{
  "n_layer": 13,
  "n_head": 4,
  "head_dim": 64,
  "d_mlp": 576,
  "norm_place": "pre",
  "qk_norm": false,
  "init_std_o": 0.0,
  "init_std_down": 0.0,
  "lr_head": 0.00626,
  "schedule": "wsd",
  "steps": 4792
}
MLP neurons of a small language model. Each row is named by its layer, matrix (gate and up: input weights) and neuron, and shows model dimensions 160-223. Each number is 50 + 15 x the weight over its row's rms, rounded and kept within 0 to 99. A neuron's up and down rows have the sign that makes its largest values positive.
Before each neuron's rows, "fires after" lists the tokens most often just before its 100 highest values on Wikipedia text that the model never trained on; "fires on" lists the tokens most often at its 100 highest values on Wikipedia text that the model never trained on.

fires after: " ", " sub", " comp", " stand"
fires on: " |\n"
L5.gate509:64 69 61 51 44 81 71 18 64 51 61 29 34 14 34 20 47 71 42 08 81 37 62 55 48 47 41 34 46 63 45 59 28 36 29 54 58 48 59 59 41 26 31 52 46 33 75 38 66 55 49 29 49 50 32 42 57 51 51 43 47 53 69 67
L5.up509:52 60 58 62 41 70 46 75 45 39 62 55 36 70 52 40 36 48 62 82 44 57 33 63 73 51 46 59 42 39 40 22 91 53 58 45 45 36 72 55 63 45 74 52 41 39 36 58 61 46 32 55 72 73 87 62 52 60 35 74 55 54 51 46

fires after: " C", " A", "ac", " new", "ut"
fires on: "ly", "ge", "ic", "ell", "el", "er"
L4.gate349:57 52 43 58 44 56 44 55 69 52 56 66 52 28 56 68 45 67 52 32 61 48 62 48 40 61 57 31 33 31 52 67 68 61 47 48 61 33 50 49 53 64 55 41 18 19 50 23 47 34 34 51 57 75 34 60 46 48 53 31 77 42 44 71
L4.up349:77 37 47 47 63 89 32 53 53 59 71 45 20 63 37 60 62 25 35 51 55 69 42 54 68 61 33 69 49 41 25 67 61 45 35 64 64 45 33 39 47 58 51 26 67 20 70 64 47 55 58 57 47 51 55 74 48 45 59 29 59 61 59 50

fires after: " R", " Ar", "ur", " ar", " Pal"
fires on: "ia", "us", "ace", "is", "abb", "en"
L4.gate519:73 35 30 63 38 38 39 50 55 71 33 47 56 60 71 60 57 50 73 46 82 45 64 43 53 45 52 53 51 38 63 62 51 66 59 53 64 54 61 49 67 36 57 42 49 50 46 73 37 76 69 67 18 35 64 35 46 45 40 45 26 70 42 70
L4.up519:30 41 52 34 71 23 47 34 55 39 73 36 43 53 60 30 67 35 35 46 48 84 52 62 57 74 44 53 22 55 25 44 39 28 52 47 60 64 31 71 42 37 28 53 24 22 49 47 52 65 32 33 69 60 37 46 62 64 42 65 43 68 53 29

fires after: " Che", " O", " o", "he", "á", "ro"
fires on: "m", "v", "t", "l", "ch"
L4.gate219:48 30 53 45 09 55 40 44 83 41 38 47 68 52 43 43 66 41 42 68 66 52 39 35 68 48 33 45 36 49 32 19 79 47 47 74 46 58 46 35 52 59 69 44 68 59 52 35 44 49 43 53 49 41 27 39 70 50 39 49 15 51 36 48
L4.up219:59 45 32 46 21 88 20 70 57 63 52 48 43 46 49 69 59 66 32 47 78 57 53 57 34 33 50 32 62 56 49 30 72 82 36 67 47 37 30 78 62 56 37 66 31 48 62 81 28 25 61 79 59 28 42 42 35 43 18 33 57 68 74 61

fires after: " in", ",", " March", " July", " December"
fires on: " "
L10.gate227:51 49 43 12 59 84 34 79 39 58 62 37 65 27 34 31 70 33 73 35 56 51 42 60 48 48 57 78 21 76 60 73 34 38 52 20 59 46 71 89 67 52 59 38 55 28 55 49 47 44 49 49 26 75 66 57 57 14 44 35 63 50 31 61
L10.up227:45 68 61 39 64 32 27 67 36 41 72 60 46 47 65 20 43 44 36 38 42 32 34 52 54 50 48 67 51 24 41 63 45 47 76 77 60 34 29 60 63 30 48 39 30 37 72 45 64 40 40 59 52 46 46 36 23 49 41 32 66 26 56 55

fires after: " ", "S", "-", " CD", " S"
fires on: "20", "D", "X", "\""
L4.gate412:44 68 82 42 75 69 59 58 45 41 26 58 67 71 41 61 64 91 79 52 42 44 48 49 48 40 70 18 64 29 53 41 46 53 55 38 41 42 51 55 61 50 43 57 67 44 69 79 58 60 47 31 34 50 74 55 22 48 86 00 52 73 51 30
L4.up412:28 86 63 68 54 35 34 22 51 40 53 63 49 73 54 43 50 57 66 67 49 59 25 48 83 51 50 32 68 41 70 41 49 52 48 39 57 61 51 56 47 30 32 74 60 53 72 61 58 59 36 67 52 58 67 59 88 68 59 50 43 75 70 38

fires after: " ", " h", " se", "arn", " beh"
fires on: "20", "air", "40"
L6.gate445:50 36 32 37 52 49 34 38 59 58 51 20 34 57 19 83 68 58 65 55 47 48 32 42 44 40 59 49 13 65 50 68 43 58 56 50 53 38 53 74 32 55 45 44 62 66 33 54 54 57 60 46 54 35 38 47 35 52 70 36 50 79 35 47
L6.up445:37 49 68 67 50 13 54 35 49 39 31 58 58 72 72 32 30 43 56 47 49 41 27 72 38 27 61 48 55 82 52 52 87 58 54 19 45 25 72 32 59 72 43 22 60 68 26 51 65 31 46 46 59 60 50 59 30 73 34 45 37 63 51 47

fires after: " ", " Mad", "th"
fires on: "20", "on", " century", "in", "19"
L10.gate525:41 28 59 73 45 32 40 27 45 54 34 36 68 31 43 47 33 49 67 60 34 35 40 65 49 27 53 45 64 60 85 63 43 53 68 36 46 46 40 53 24 58 40 66 40 13 40 49 68 30 37 32 57 75 56 40 43 58 65 25 66 28 32 52
L10.up525:46 54 66 35 59 44 55 08 05 57 73 56 44 46 69 25 27 50 54 40 27 24 09 47 53 50 48 31 68 56 46 44 46 47 66 73 37 42 57 32 69 62 67 55 34 59 44 53 43 27 55 45 46 50 53 37 40 55 24 58 36 27 46 65

fires after: " ", "–"
fires on: "19", "–", "18", " se"
L10.gate84:53 72 73 72 56 57 57 41 29 43 16 57 89 37 67 65 52 53 47 62 72 59 66 57 59 43 66 55 58 66 72 49 76 42 58 53 58 54 66 34 51 60 52 21 54 58 64 47 52 71 60 41 57 78 45 44 49 39 33 40 76 20 46 52
L10.up84:70 51 50 53 42 51 43 55 23 56 63 59 32 51 55 40 47 56 26 67 41 43 49 36 62 54 63 20 52 36 51 96 50 50 53 48 38 44 49 50 50 35 41 43 49 77 76 37 58 46 80 51 00 36 76 58 30 35 51 17 63 43 42 55

fires after: " ", "z"
fires on: "1", " |\n", "0", ")", ".", " hold"
L6.gate570:47 33 52 09 52 64 35 57 28 72 59 48 07 56 45 40 49 75 53 65 48 58 53 52 09 57 57 28 45 59 57 42 67 73 56 48 72 48 69 76 39 56 55 60 48 38 38 31 47 73 57 27 39 33 65 53 42 41 56 45 60 38 51 76
L6.up570:61 36 42 56 46 77 61 58 37 36 74 47 69 29 56 29 53 42 33 72 45 40 56 59 70 61 72 76 55 20 60 67 40 57 46 63 45 56 59 17 60 11 22 52 60 65 68 32 65 47 45 07 47 38 53 31 67 49 60 69 55 32 49 44

fires after: " the", "1", "2", "3", "5"
fires on: " end", "th", "rd", "st", "nd"
L6.gate44:36 41 35 61 55 43 45 69 38 47 56 52 23 29 65 70 48 36 44 48 46 53 49 40 53 73 60 30 38 66 55 76 73 42 83 47 49 56 53 42 63 67 29 40 42 39 16 31 36 95 64 48 45 45 41 50 60 67 31 14 53 27 60 58
L6.up44:37 63 45 42 56 65 84 61 54 38 36 47 41 53 51 50 13 38 63 53 44 62 54 47 71 44 36 39 45 50 47 41 60 43 35 50 37 35 55 46 41 60 28 37 69 35 22 59 36 39 49 70 57 25 22 34 45 57 39 64 38 46 23 56

fires after: " January", " March", " August", " October", " February"
fires on: " "
L5.gate173:20 44 42 41 75 47 44 49 64 69 65 31 42 38 38 36 43 72 35 39 52 29 51 45 26 55 40 51 23 58 35 40 43 61 60 64 50 74 68 42 35 62 69 39 40 42 55 52 56 54 34 35 34 31 27 44 33 57 44 55 59 39 36 48
L5.up173:52 43 37 49 45 50 30 20 60 31 68 51 37 40 66 13 57 56 37 52 61 38 62 52 46 46 25 40 51 84 64 46 56 50 45 35 49 26 51 61 61 48 69 52 44 61 47 29 66 68 90 81 71 85 38 48 40 38 40 32 39 49 32 28